config = dict(
    positions='rope',
    qk_norm=False,
    grad_clip=0.5,
)
MLP neurons of a small language model. Each row is named by its layer, matrix (gate and up: input weights) and neuron, and shows model dimensions 0-127. Each number is 128 + 24 x the weight over its row's rms, rounded and kept within 0 to 255. Numbers have three digits each. A neuron's up and down rows have the sign that makes its largest values positive.
A block is one neuron, or neurons of one layer that tend to fire together. After each block is what it responds to, as a language model described it from the Wikipedia text at the highest values.

L4.gate43:118152128110131121125147137102141148084140134134139105133126128140093131103145121152112142133153134132137154076075088162144108126114161116124184116141098120095146109113112117162148135141140107092080156096175116144088131138094124116174135147106123139122105123079155137130140092142118126106152128140108118098158094092150115137147149111114142153137140125119128129117154132124123128125138
L4.up43:120122105128151138138155149118124083122118136080114095114157142163133168114128098138124087125099146120118163113106120139122105113153148148116145107156107136119152112125095103145099166171129111106127197104163101198137112117091114140141085131128119143136150112108164123126106125160096182112158139170152136119150112117160147151136153129146147148094121123086121140113107121129133145129169
L4.gate46:117111121124124085099100116161157084143138135152155113089148138138141119115117164127144153169113136154125121129127152121146095109120124128111112099173119163125207132109112093140147149134111115115063120110139144161130138133104153116150171103119111104163122131137113156136130149140126132172135115138127131098130140125121124115118118141132138126149118151083110125135160184142151096134159
L4.up46:146119122135124086122113114130149104151110147140146104095125129147136110133089129145134160165124129154128124150139145132132105121123130145114133096172117161137194138122128091148150167129117099132089107120140146185116154107113150138146174102127117105146115121139116152125134165146108106189144120139105126119134130128100138137118123166153155119124119170095115146114155188152142097130157
L4.gate72:122121140141107150134100160128119131135093116141128100125139141120109146134142141136134129174114148199133106144110098123131112101159118118130156161103086119133129058081173113133094136119171109139135154077101106123103144140108101126136118142136105160129117117127108148114171141148125144161153133125143136119165141090123119128130127112128146150121149130114094125125124080105118104116130
L4.up72:118130134127082171130103169137122166138127129128127115117152144121094164156151173128124112159084136145137123156111141157179118105155077099152159122130081110137146097087193101158123121118161130163114144126135087129082154110111125124151138140162127139111122114139091131127182125169126124131119122166135140122169132094137146144129109127144152121174166133134109141136128092116129100147108
L4.gate515:095141100100132180104128155120152122133143131125138125096142086089134137125104131101136112185114142185130164189125157136110143099087104106116100114162090119103147143079122088127149171127115080150134106147148119134147128113116120150098122119120120087124145117137116102163132167115135127115137121142126145135114102137120120170150106115166165098097145139118139118118140135123125088137124
L4.up515:096133130134122123122124149153127092167133149172131128091131128093127104125117125136121145159074128143106202148136145188155121140140131154128095130170104147079179133065139084165149154136122119154125105149195108122120100131121133128140136116152141107083157114162118139167136149109165132109129113137117152131127137160094141134141126139123125122094122166098124120117136130140109083165125
L4.gate839:124100132158139143116143130136129123137124115086117113119108120150131080119111121157118117133137142107157097092125148130104154121190112155132078122148151089161118116122150133141143146129107175098135135134129118119140133158092153115107151125166120116116120138145147117149142122147138147137123119124141142132111123113120113145100078084182145100158176117124146071096152092140123105140144
L4.up839:129125132177165134147133132137124157125113141109132144129101097144136118111176111133131127113139164113167109130124104191059147123172126134140102090141136119141119111148131127150173127117140152106133143111138087129170154143121163103093124149163113127122155118144118139136113113135133193144149122140114098108127173137142138174130105072163162145091129165134123149112151130144165119118135
L4.gate845:110070118082121120150138105133099138105110144103134125133120115147127132130133104151107148150113131113109094113110131144135104130149106146141158134131141099146126130138089113123171095117119087115125165092140105145135162131071133090128140143135122147147145145127135196152111151177115129123111122157145146139117095115085145089107133162138199138168151124110128172160156138103127145175138
L4.up845:101106117100099156118131136106108130140143139078131143127173161165131109122136129130098130177135126107126042087115118144127089130173127108109133125099140101159117110097095109131177107143124115115140158110123139181145123120114147131115105131128106146142143148111128126143120132157130127128118124139146142170113115103114157082097129174121170147124126134117135137158156077102140159159164
L4.gate884:096130102109160138180139159106122155133108115121138142140161102160122148202077145114092109138125171135099161145092177151158100119176142134155172122164105147133132120079142085139141141151101089091153146129140108164120108127155098134110113160124134149107117140146123144130142116130100140118125119132110120128155117104122162120128114126106175155150126170137129110148127146139111116138094
L4.up884:088153125103130126163107126126099139136100106169139148119145127139094127168130126136103114128131116168097186147089111140120090141149140148155175105174125131121154116095140118102122147122116097101130177125153141157119105149168080105110101154144140162134144133144112111152142080094132131109160117135124098109136125080132161127115119133107152138122138146148141086126111151123127120141113
L4.gate887:074124142141148107145094153123116160097164147128066147139126111120153152136123151085101154117086146112121120098179170159156106078092146120108129086150130082103146128111107099124103133146136128106094131091156147119149107097141140124121132116155111122115141142147151109090154115109105120107110104132102112141146101143172108134123132115103152124138147144092128125123180155133145117125148
L4.up887:103108166136109133102072086146122151132129127105115083085122131104155145112105125159125153134092084113076092141153136158140163078084135137115123117173088072149124158132101095112135130145098097131132121136135144122125132133162112108114120134140131129126129153145160130135097152108104153155140110145148125137166094155131107136109159126131187141164114148073160081132151126155124119102145
Opening parenthesis after names

L3.gate99:160165163153140155122131154169143095150119098125150120138097133097127130112124136108125152141117090173127111087108135148143132119167122131134144118151126085078117126127139123152101188140143118100155078183123128116127126141110133104146123140143150154110147108104125114126074136127143155142097111099129128151103151138125097136151109110069128112121115107116165135163121132108171176125120
L3.up99:133156170128122116130140161155111076142141130098127113146096169102129128130132174113131135125167137168122117121155152179124131112151139122148121120121127167135123112135110126097127120163149117085124119156145131125131116136110125123128121155128158141131148099134142100131113160110133151124145108099143088144107124135144107121147118121119161119152163124131171133142120106121190173089130
L3.gate135:141110079107132129136171121094149130098117149062162116136160121175075139112134114096152097139095158149124163137144140112084145205138100143108141166146139152084149167168109110155167106155137123134127140140121140177135123083113102139139135135104175121109131116117166145105108119111122087117133085105106125095148167125116140136083159109152152127130132152144131132125161143111124104143145
L3.up135:205108155139144145145124142134111110139145149151130147133111154105151106167119137135147119154157120160149132110155128116113148120142132096144120113148116131135126134106128139202082146111109128115127119134112091091070106138102169120147101154107138108105167206123066155116158127140113149138116128115139122127164124133155127106104114127122152092136135147110152134178159102135143108112171
L3.gate231:122147120125142137135098144096120172141104159074120110127164120144129131101181085156113108142123107118129090096139112149174115149176093151088124148123127122122145098146163135139126134136178147124137107119132088109115151152148111110146085152142127154133155125085119117107119164121139128122090073125130120132184130102155095089059117140092142150113134169111118099072113115112117157108157
L3.up231:152126150108139099158130142164133110131110115143090089085150131127144123117114144139141126164144148131149157171128191110151125118130122123150127122146121120186138156129105115144154143105137134188129153127131158124160115134112182111173126177117144148102180108137123139183119101172115101137119101133097119120113075153103136128128124130132133093161169121133171164105139154139136139153145
L3.gate321:128140132088131161145131147102115139148112176137132123118153110134131082144145191140110118105147113150128157120134152155157157126127090125137148112117151146147173117128136124135109147120140089072118103107142117118107126156097145138176085130118120123089169159108148136118145124120089147146088098126094065178195132111141131136114110130126127099130160124132100134092154124152118140142166
L3.up321:153133094110152101183105165144149163169160169137134127093117103127146123121112125141125140136088174137116111109187141155135115085120133109135170097093176121114147130135125119131103114138099163156097102093136133149140142155129150122163130147092154121141151141137140114109150129111123126139101143128110120134148068128130140134099127093122080100122108114135133164137125127173124134138127
L3.gate385:148168125094110135160092141148103119130097134070142122078155141116130104087123168123090169133160121153116150121145171118120116147145099118115131073098143129113090131137141187143138139127143128112089093122158131120100124103125180135164144167097101136107169095143159141099092112132121123130100123149127137116146156105140125137119051117120101072100132165148194139146146121103122082122148
L3.up385:144118134136120129148197142131135128149113154163134096103158134150170121121125122123136154122134125106094136109135187148138098137194112130109135078109132167134159114092164111180111146134134126115133154141145102162155110146109149111167127148119122161115186113147117138105081131149128139104081135108109111088107171111144088153113087098126141064137120131171144126183130146125112102095130
L3.gate428:129146106150127151168094169142138149135133115156177110142109115107136134134115144142111086114137164160164126103127134144095122132102113067132147099153151137128126125167150141099140162150112114078095179136121137133094098139089205138146167132143088166143126073098126127178145136145110126113129114132123102120103163142172139161141104156129133065122146137094157160128127126090140141123146
L3.up428:118109134111129152095107112141151141171137141115093133150133111166173092057117151135132124145142131130163169149145162142115087142057154100129131131124122156118100124149110099187102165119134133107087157096125142103129142133124184168140140112110090106114128181090142130129146106095099122141169124096110149088128166139131131137161167121097135091092102156148159165142140135133127138190163
L3.gate595:120114114151181103170085085120157102120110094138117131130113082163157105098107183151116137133159129149097142078062113095177150095144131133151162180105124162123120144120134112099081179151165137119121135123128153147088120156121126126107127114130153148099158080102116125077126129097126123122124103119090110139132142118136103130107111101115107148137144093093151112121117126170106118092138
L3.up595:100105080152121096187133146094106097143133108116117130161130130100160132097117158186113166090110097169155106143078082141128161084176124132124143121140123152121084154146120135108163124139138115130121106158148158111121129085116118137121133166125128146118189123086125137113131154083146126111132080113123113106143159142120142124114095161140135166157134099119164117108150112112151114115098
L3.gate738:145119072148147086118123108092104114130095159105117096123144131115069121146149124110112135162175101132112136118125128083099130111131089121126122101157118103105118134142104164201104115133119142146125124192137076136091149134138130100134129134123153136135177112133109127109139102150147133148123105123145108114164137092163146126113176146122140093120176099138121132088124143138147118121168
L3.up738:110121100162119080119133135083118106137102168120151130106124087124087109147154130129115123161161106131115160116114125092095156133134098120102134083139138102133120181168109128194112125135137146139142118153143088165090140117126137121132143170114156157102173120107081142094147105159146150139124119133142117087157144078134115130127125136106176094121161093117139157104128147122120109155157
Club/team word starts

L4.gate0:185149134114142138111108122104144145129136116114100128068143121140170121147145098124141107114149121161138120187159092166165131142164113129129111115109161097177150136121122121130165121120109082142161147104164078175120160137128097128151136105129148129177107137146112089133136100145141144128105127132153147152155110141149108154102174141083134123170082095149134101105126126085167136093155
L4.up0:108109171098106146104127120139102143124151137118105095160124102135158151154158142157169127122132147129123125115157127153152093154130079161134106126121141065148094104168109125141160108173114111105131116128150132143145175130147096104160087152133130122154129129149134114146113146160048152123111113146166120114160126096134140146139153138117163077117099141090131133118107136127145123093194
L4.gate18:148087144144161166098152152135112109124141111160157116189126143087107144117129121147105136147120154176093109151097166122135136122107118129125087109138117092088121134126104173117149115132110107134168122125123114125174139121122087084120157082114139126118132141108188142111147104159079164129161140152112139123148100141149105090155104137112072112137162121124155154102090111118201143151111
L4.up18:101109151118142142101109103146156134143124107128117083117141088136179145130139124107110085123119121193141104140104136119105120140133118119178151094128126145152096115089126125115116097125119080127099120123160151139137121117138107158122101114140156104146156090128137091124114077122105182132125116157128178108146141111177103135120174133095185110099097151134127164151114143166104130113163
L4.gate155:152087156159142132115110096118114144150183117113161124143123149128146099144133073144116119115081139093119140118110117111161120137127130130098116141153099157178135162158092044075140151132100151151119144130092142161136117116129128097113114113130144137124128134162136118133115114113120163150108106128137133103147138182140137125110142086141149141171112134100119104114112129189049072154129
L4.up155:133092107149118124116115141135116131102133161108137116104123169144106120145164101144120145098095118106099137137147120120148166163161129139079126050119144108149155157147133110129124102141147190155086092112124115109094131022140128104081108138111107144151155143153098177162172147138129128139104145140120092131151154151154094131138133104136146105177151130080162119107172168155139094112114
L4.gate375:147155150124148106097099108152121104142126117125093146114083153107147159142123139115142083146111145134114102194115173181134115151083183154099120130156114093108097125137142106091194126132138109160158126160097160116131085171143133121132096090124104109125140121121142158152127121111114129117085103113128108106143072124129100108155131115128144082123106156135124165120112142146087116133127
L4.up375:114100139106151123126137124156121075075108110150114115126114132153172123116151119112122169082099110174129097155127133151178109073134120159132155111102126110107131122145054073123144162129179144125088150128106161127135132104114071148110121103141127091149138119111159117106176069135126138115125081167120102111137136101153114173153154149076141111121118120104142141131160166119120161124116
L4.gate384:095122151123097149145143080106113113133167148121142143142116168151157109119141126104107167145110102134132137113156121134172145121117162138099138144083152136115123111158106127074116179137122150165095102166098113149101098123140143138106127126133133108094114171116149125106113143125114142147153123109124107145152157160144172136180178124137164106131108103088156109160179119075123105124144
L4.up384:127107146127128123130125086118136119185168132129156139118129141113122104125154114132073107157119118138119160149143113138135148102133129118098142093145119121154164126146124074094096174112137082098107102163161058119089117120132167092136095105154116129143130145129134137129142129122111177115101125127112145108107105177144111135104137108150145101114151139114145115114120080098111096118146
L4.gate427:145109144133073149114115099146134116129104124055141128120134161136096123128124111142123164097124102122139160114156137130168094128138187114107081147143133126144109141162125110147121101094169099140098125167103146116137163102116133129141118086141153161074129146123176119119135127139130157148124145087122143121131095153117157115091138074114168151132155147140144092115130127114087118189185
L4.up427:124108131114139136116129135105135119084140168078144083177136152136124120142151097137067140092116127122111125139193096164099109157172146125048106120150130118168149127159084111117171112141148105087148144138170084191133125115102131112140100139121115133111065138135143152150148137119101119155079141108134112099156131172153138104122149148130144100139152156125124156134108093137090086151161
L4.gate516:158145140125131163107140111116119136126105142107144097146129116152152139153118150157133153174153124144079113144070142176186140095121123185120124089124121141118142134122097157122178060151131155141189091121149132165155113123108139174106171168140110108146152123164155142093131141131122148117110065141128114122173113113120124162173142141115148157122128118111127153138105158109157170135136
L4.up516:136120119100089155086150146125127134106091129090125115153142124091138162174142148107119097154117147150107123128054141132179140112083119150100102123104119105115117126109075156105185126148129126154180083110133108134134107115159129145094123178142100113153143135174157161132107129128118174137135086136137109142145131116141121170169153124114123125073130113084141121130090159107168153079126
L4.gate702:120134129112102154105148117127135139143147099131107137080145136122154133150098100145128086121134119128112085124079129132144089145118098095115121136161136130123094101109106122080197127132143130150108106101128137154098139100112084151109149130101164137106134119108117141149146095141131158161094115138135121147145119098141136156111137081126120111084145099150114107092105104095130137143129
L4.up702:110158119124130161109158112122123136114156077130134154098112112129146121141113127147114091129125143156144129112111114117164095153118099108124146164176099111131144099099132126103181154140147111111101121121120126117136094094104114175114152136119162125115128114123121159101131115144094161107146141124149143148175131098105141161139132123119167098122170071132110099098102086093153142144123
Mid-word pp fragments

L3.gate71:113153105156138096139142125069124139061135116120131103114135127122162125145105138122174137135133149176135103131154118117118082130105150127138151156141118120145146111117118116096129162129085112130110103124154129176135125124139113143146131118179147121127105088153178127117186118147095125130169082135131178091148124140156104132149104128100133122141091117118119127112100124137129088091115
L3.up71:134101115102134130082137129130142114151104141126139123147172117106128165162107110111123089155104118103125091162172161098114074144110128146150109102146145107117104196124127143121169148132128145120133139170122146147115118117141178125134180149164151106140144148139092177180179144136065109117161138113170145158146077160136140111143128134124121092146123119096105166110128099147098119134118
L3.gate526:162125154123139112119141138118118093131137157095087144141174105115127126151149107134122101138148150141126121125102137157096114115144167162084098136180113128150116117121126137138171123130161118097179091126118107128116148121123173111126082165110142115135179140126123140125118153135127121118133104106152104144137136122159142149131131163139134128123154117147137167133151144115159144102145
L3.up526:145120148105102125129145132104130099144117126103090136173142128134126173098135117118140117114089147147146137101155124104096091144133118095127139146130171133148095122106131140150166117119158108105150122108124120159080154117105158140118128105134107089122110151151131162140123072151084143125174121138160136122097123111144098119160155162175099089148139077120138159123172101139160102167125
L3.gate583:103084146135140142109127083087088127162119126101141115161089116119124090166081113143173148141110104122135113110133160121144081108103161113126111127101115139130140152141151084118165101120153106144125147108118178124110162156158140123103140133170145129127131095077151129127125134121107155124140119134149129127173126144154139136136130092104120118128107112109096124125112098105145157111108
L3.up583:107101130145119108154105138075096146181119101097127145144057116111133112144106099144162167160132091090132105110122139082125100117099139096145075121140089129121148162129155064085131092144139086123123139144125158127137179151150123128124110146138149139134116087067106121144125157106092136115171154091114166139173121160144108113126094099164122146120126109087154136104142097155130127150128
L3.gate603:138151153118132120124131124125136146119135095090092114131127098106172125169154154133167098151134112160120130145100150139166108130120135156120117118189104113106111125104104107110185132103101128143144079117128161091167134109146160112105120109156120089047128134131138140143127080121118125114101154144123129128170121131157128162175176110107159097111119093093119169097117127145145101128109
L3.up603:120125144126100168129126134118134152126106089131112130151064107156161153119123136152101095124135119142123101141085131105135098127131121146152115121146125102109083151120084130116162098099140137147115081138141175102124152119109148109118092123149145120146112142127125113137144091159112120136091165103128135158132095144144122150166150120130140074120094125126126133129110127078173147111110
L3.gate635:119122164143121097068135092136130105131119123132152126150149126128134116122162146159138142160153110110086123069126165125185179156125100147103063108133095101142092116122130143110145111110163125152147099124126138119098120134109138108096127118120098060107138133132086168111086137144124169174119149104133148110115087106141120131120132153141139129132168133101123133103169084093132148121134
L3.up635:137128136146143074098116099141132152141093146115116118111140141125114113114145120158103159109129122148135093106166137101123124138153107172087104119105158136091113084180126114139140109130143167156138125108104075119116137132059121120106124140114096074139121110135150151133107124126101110151129111129140129123071117122125149128139132139183163106068133067143089114146139106164159157161135
L3.gate764:111135154116160110126145140133109132118150153119086182114124078128128082132093162099156146146113097127101126123127078159136137135097167113063103160122147140082128109144099109143173146112150176138130137058116106129115115110164093104118098127110153128071111119154118121138160132152142098134126112094076144150173148131126131161162122112123129135183176112121125129103138132095123135139131
L3.up764:093113142120134141146139136187154164101143125120090148144183126147133145148130131115194105144176145130150143108113172144131115132154155124115173123125127121088159092149089122100163066127092200151160178129111144116133136092091081154080126133121117122078135109128112142137124091125138131113113126142115138099179119122124144133128124191130141113088127114153144127104128122106136163116121
L3.gate804:092122142118188107090104145120124140160098112128141100183141113146143142158112180124132105145121143145102124132157098131084139144157160124099136137140098088144126119097077112120129102145123098132154107110142185157132136148145162138124144100130139188136088151120150126152153084138123144116123193110116137139110111108112120123144169175138100151123114135062156144104120103121121105171146
L3.up804:144115145116171115104093145137130096093104108139111101152120108200183096126128129086117104110093146136095135144129105182145175110160146126150098096122125141127099093094086144146135134141140137112096131079150109111152126125137153086141123125143150142141172130139130156074120119147142151074142153136124127114103123080126139152139123176078124138155133140132150185102113138120169145107129
L3.gate964:084114115127102156148127103134111141158069121125128125130106089119120074099149133128165086174152076207141083140119178170129110130123111105109127177158134112106125149128089110084143138111153099104134131138135159118146096025152131118087106105124106131112139123132112128128104126117101112125136118158125134137162135158144154151159129134089114121160146115127140129083124168166146138164081
L3.up964:107127144107120147160097107076059157167110132143122106141094147105164107109138132101184093168137089147119092084147163127161079111131138127134171110133115111123108140112152109146131097131134124167162136141127135101162124099108103149114120140120131129127214078143124107102104110129121132141130132138147132145116125109136176133131127089096122124140125108146130127121156153151128128137130
Word-initial fragments (app, sp)

L10.gate497:120139136110127124141112158068142134179123167149110135152138138109138137119127129127144137127127134144142144093084149190101124132159087117137117110130122096135138138128131120164157128123117139152152144131120166132102126117112113130124140131077155125092118133100106134096128099130113117094116144173136119118120084107173107167121151128149144082149111170098129162094140154165085121136155
L10.up497:090151153120164075136180172114113187168118092096105117129100130094092167149115107134126097134111119114151141125152175112109145110136088089150113161140148096141127102105137162128154082112106110112120146135153104099096160133121118129091079124177139112086122105122113126082138141110120153115103139143148150141141112141114111149133148169128118154162146087111139138129122136168180111158132
Word-start "cl"/"l" fragments

L3.gate277:145127128137149108193118143131110080119127157113124131122119111138133110136167113124105140135122162171082096160108121127162131171164074107108147143147107092064135100091086144083144150111122115131119095141137145152113125094115160115145127154156148148136137114129117152150145145126158144131131099115109122139152198136108108129124116098104157159116136138110119116114128146136085147118097
L3.up277:096140097151158103117094192146121097135115094152129104195130142137094151099129125151122090138123120157142095086129131127146088173146088110119128128101107071079129140091111110120196159106123147151144128132097151120097071175133130131132109113094102138137147176109110139137128118123132104125133136136103079107150150117136133098147097134106178093126121118100127148144146132139136125106095
L3.gate558:133165096149135146156108123160145124136101133122080129123084138190092116126137164136094103163106094137137159096077122156126119165136139091129148102175133118131181116154125100149124142144136103090109148102141096112134082140135175141139124119150151166148079106159119042157161083153143074148113158123132084173122160127152139114113093105144130097122139148116097115152133136158122092157157
L3.up558:143143086116096111088108144115144139161137099120126106138129181130095156115109128135123130133145152118180133125064145132130078168130141101106142105167154111091119132114117138109132137148107094120121117155125120158091108120142149137133163176107139094138138136118128107167166111113140131111118172130132112141099142124139107116162109115104135130143079123172146099126131131124135090122078
L3.gate733:149139114118173131079111129199124089101071100116123147128117150134116115093103110138160127122122136134125123079115156068144135155071091149165162136125107087080072123116113120138162170126119108096157158163092114138127104126134117138096119121138163141108152174108117128120133135090158110104155097104114129123157121135109140107085110090112139131148135132115137107155133140143135111143147
L3.up733:154144148154119079109130131148123120158129129166108116145118106129110157113135141134113122155168137159129123140113139171081144143171101137086131051149106146141143128081099108102146118123086138148143125120184164121111122101132130153146104147119150126097144108141119176145136127113158185129118131171146099086114132150157117144129151113152145130087122115128132146151123105150156157136140
L3.gate760:134123123107149145137120125133128138117085093157120156151093092133138148153130137129122113140163154143146133129081133105086139105104097136119136149142134103125145109121092124130121100102121130096128132164158155139128109132088162102137133104139135177142103132101130138134143138179178147145116140100179139115116137123142092103138160114112117181103090106129131107113108121128138138150132
L3.up760:109164083121161098140150122128143133159120105097126093129135097143120150099083119118157149116142156115106095080139142104110127146146117126104151158152140098108142121152079113133125096112089146125154125111114146136145094146082122130084147125143144168084122117151118124090107127170144126097138115156102151132103130126110124125131072110127113094101129127112172093111104124156123144201124
L3.gate790:090142113134145130141090113138113145110101160152124096067124097120140161161098162166156122155131145113169159114082111120173158092140141127168160121107145101134122097123101114114157095100127150132129124129140157137191112141138131154143121123124113145097138173159136134132124083156170127100145098144162099138165135087133073148123117129150167093126123116154116141111167149115108125120148
L3.up790:126155127122133139176083131130142116128115142146169100085130127126153104158061167123137118181150142179168155107132087105155109164099114104197129117127173103135134117131108163118167127069130131138101122117121154130177101178152142153111134117103122140114132128131148083116093073108127139111153083135131121150153094119170141127088122116105171143125116136153127119142147172134116128144168
L3.gate863:128165122138117142113153133122105106115126083061122164111154101104104119157141121162136117105159130129107082122118137097082141105135138136148054130149135127151143146117116093170160158164072113120161112104106082146140136112099112116112169110101107116132132141108096137140126178115126145161112103086118083087139141147117112121143142079142098100104108162136124137133161117182156119102071
L3.up863:092190160131143077176122117127158082108097131109103146131141109118128143110132120137124108145167139139103132069153129132112145119128129092153083152147128131127122111124093120139133146106078104132161079116111124164094139130129095129099143141102129105156161086140088129140137142143067114124170099103105115123160114128117133166124116098117107116092107152152113119125145101140125144119120
L3.gate946:105163099138145138122148177142131109140153102146132115130159132137185114132068152131104113146140150145078145157107117148136155130105143093094117092126145130125155124087080107142176116095100086122124090116114134119138117142125133148129147160131120130131153139131109126136109126084164207121103103113104089145114192156099132171155143117135138101065157141135121156126123137110118101135148
L3.up946:145141114127148117099119142123181151151051132150165090098136158098100122170129109134130115134114132151102099103135193125140152120133107169160114135148155109144115101107114114130136148110151124092157145136143153144203136146178103139111140134143148113114119113145114122123112129158153103142139161147153127131153112149097115112126135176165159128129124170145125121128145123131122113174133
L3.gate990:155100125134121118179130147136110102121104125114122150150115159095079086111147121150068141172128115111068136093131127157169121107125134134095135119156088134140142145104157125135124194123113129114130120127125103134077096146107153116146128128145111105120108119107145108141104176069141143115103106166107150165181132119112105113128145127086134165118152126130139115112153121167158102103149
L3.up990:113163114115117101109121112116138103130105151161096094113127158124101152127126103122118128100083109124118134124110105124132172123079122119117096140178111150108137109112120133119110132157141114125168105145100090124108141122098150103134148138111114131108133121115119126148157141096056132132151146127151136131124122133173151128122084132165151117100096133127147139089126169121123146144131
Article-start line breaks

L4.gate69:151136129121127129128120158138116107133149132137096150144158101086147131121102161097122098132136118145131167127133086162089159091158106096099168148116094147142125113141123166130126093176114131099112134113130130130100108180136137131145138111091149141152141127145115153110130086115151159123082097135100147120190141121125121103106098103193156144121099137095138140151144082175171108078098
L4.up69:139094100121082163100104131106161103120162150138142164120150117089118141109113149113139107150058112168140170121127128159111112128151120135104141125097106162167120125124103105139117144141093112094120090156185160111130092147162134100128139123072118088103129131105061114123140118114129098143068089130076142177173169121157110151118115123132131092137151125117140131097163126144168114096086
L4.gate255:144125124125131134116153100090156141119155101134147164129141151131121156155122091145147125112124160160146134183124134081108189086087143140123123100131127082156171182079143121142132118128136138098146131194154121141115134159108113115139111116120150103132113134146114135115116087105134106112077088156113106111128072163115102120141111080113161090181140133155104110116121138155113146177161
L4.up255:131133113101128116113169131157094153129132108128123153111110188102090145137134090170141105089100128136108104167110165125124170141129132147121143112112101109136142123109102085099124126128102100125053152166121108105082172105125114140154154136100141092121137143136099109151106105118147128105092102143108116146147117171116138085125105085117139108141173139159107115149125122112126155177136
L4.gate494:093158132137135125160143097125177164149155121125125101178158121144078144110116133146155142142138111165165132152118153109137141134132171097126168104103132139096117169130146152164132164164088112096121156084148163134133109108088124113139137136097129153120122059086093199139127109132128128140131138155176139068092112137126126159161121149147091090118149109092137149131112124082127101173135
L4.up494:142155098125127122139145150124097126121099144145114134098130117120107140115140117145158161150119134147103139175106127119133072129121150122126136067080165171108116118159092177150123147140131146129152178144097171140165137128133123095123128105103114121133146104170113097101134149112143136081141100120130142141111158150112161111112158179099111117113176137145146128127098123178132104163110
L4.gate552:151155130150116152105128104114123097140165147117139153174159129120120118123161103113123151144120128126139137154138155110126116143095167130098135128161142162137137122120096085123113121149117140071179115094170140159134100132098128137112165132092131097133082117126134129117134141115130162170142147161108087104117121143141158196160150116123153105101105113125129133163127119100081120133151
L4.up552:152164122102126116146125121101105084136110076132133124122124114171118093152144140138088115151119112168106125127131145091095148139140121162092154146154115132155151159140055124109103120088129132097152144100130125189105110088104148162144164158110141115142139117126156163106096132138113145168120124138127109106126117089130142153169145145108124136143087142133118100140135118101082141138122
L4.gate687:119121124100157120116117107127085119128111120133152139146142103122154139117124114160133084115138110162130133093084132129098141174124173113157152087151108119162137139121140125144144090144185146110149144112144141138105148140131089062110077160120156140121100118112148118145092151122168144194131128070134166153136121160147170109097139129143189136117107134152110103091130100124151137132138
L4.up687:186144170144115122148127145186116128128084113152128115112095141141109104132115111109148143117163114147126110140094100157125100153141159091093150110154155129138073146108087144148117125130144182072174131153125109164097158146148137133157122120086126154077154136119132127120093143132133125106145140138188125134177107133121125105118136121157172156154107145119140161106115188139079112119127
L4.gate747:163119072135130108117143106116154175139104161084113109127130101120103157123118145126113145160111155083141129117156124091132124125163129123156127159137163157106147135090131155132114147141174203166075147142150099122103138095120153121146131123141090108105138091157101093119150152135130108124112143104178151141174127121136094138121170127177129144134131114115132096129153106061173131096159
L4.up747:168144096138164134092145109110156147150155179139128120127151148100123150116119094082127149129148137124117134081136150108134091113131143146142140104113159160112129175103139117122114104110173134103083097140157123128092150094136099144136147191152124152118126103128126086113157137144125111127102115087169119184188109126152094128097129135118087160136159122129120121088165118061154130105143
L4.gate823:126113113086148121116133136129087155122139162130121125097115068115159127155118130116144147137114111100099159129135111166112152122133135109104125111145103148156155104104118144122093119123156131144110095095169124139128152118074145103107142153123150122164205096132145127139114093089199090168102132155116146113114161155105094104106154070171134110137125169130132108136124182194107163117143
L4.up823:167093109089140106082120107166154134134149145095109115131125117110139105178145126139128143114134129094144145089101123131147152116153118136096152127154154144130080149106097091110091141158161175092117117097139108171108167139080161108162156131063163127114137114091180152125127113077164118124078133123128090153131153152085141140144156083138104135113138141138144108098173133154100108142160
L4.gate1011:126146101118095097087149131114105129154127164142180109154121146095115117119160121157144176133152150141111072143112129175107137103117132130112146095153089144131123121113143164121146104131125126112096122171126113136121137153116142126126115153105115135146159103107099157115119155089188127126103106102152118111117116138139069125143120095184122098122104149102143133106118102143142159096120
L4.up1011:083120161102156108169080143141106106127124148128148117110116122117092150116135106164128098132105121139118117142067120143092102130132127161133140140109121135119119121163085142121138137109176169116102113089130120127097147142152146097132154132100154130144144118158154130094108182113091161137144115074137100129141167179156083126115136115140142102112173131139130180145143150161125104124128
Coordinate markers and word-initial fragments

L10.gate595:143110103129143108144117140148105144093166141140111164159123179088179133129146119137098159144111133118117129109146129108171072168126082130151122125111141105101137070043110124156127140111117118099130166115094094121131130172143108102150132134145134151124134168137117133092132116161136161128117082098155112157173123149147150142112133107096147150107159119109173117124151132098120138156146
L10.up595:119126160144180099101106155144140123100153090118106173152119112163115158135119182123095126137163146174095144089086135196130131118117112099191132108119136134147149107115113125087108138115126149181089141141131170121087145129105136128150134120110105154131131106202167154168123121094127096148146148111078096115144137120127119175134136128113105100151128144160153145134153126155167160110094
Sports results, word fragments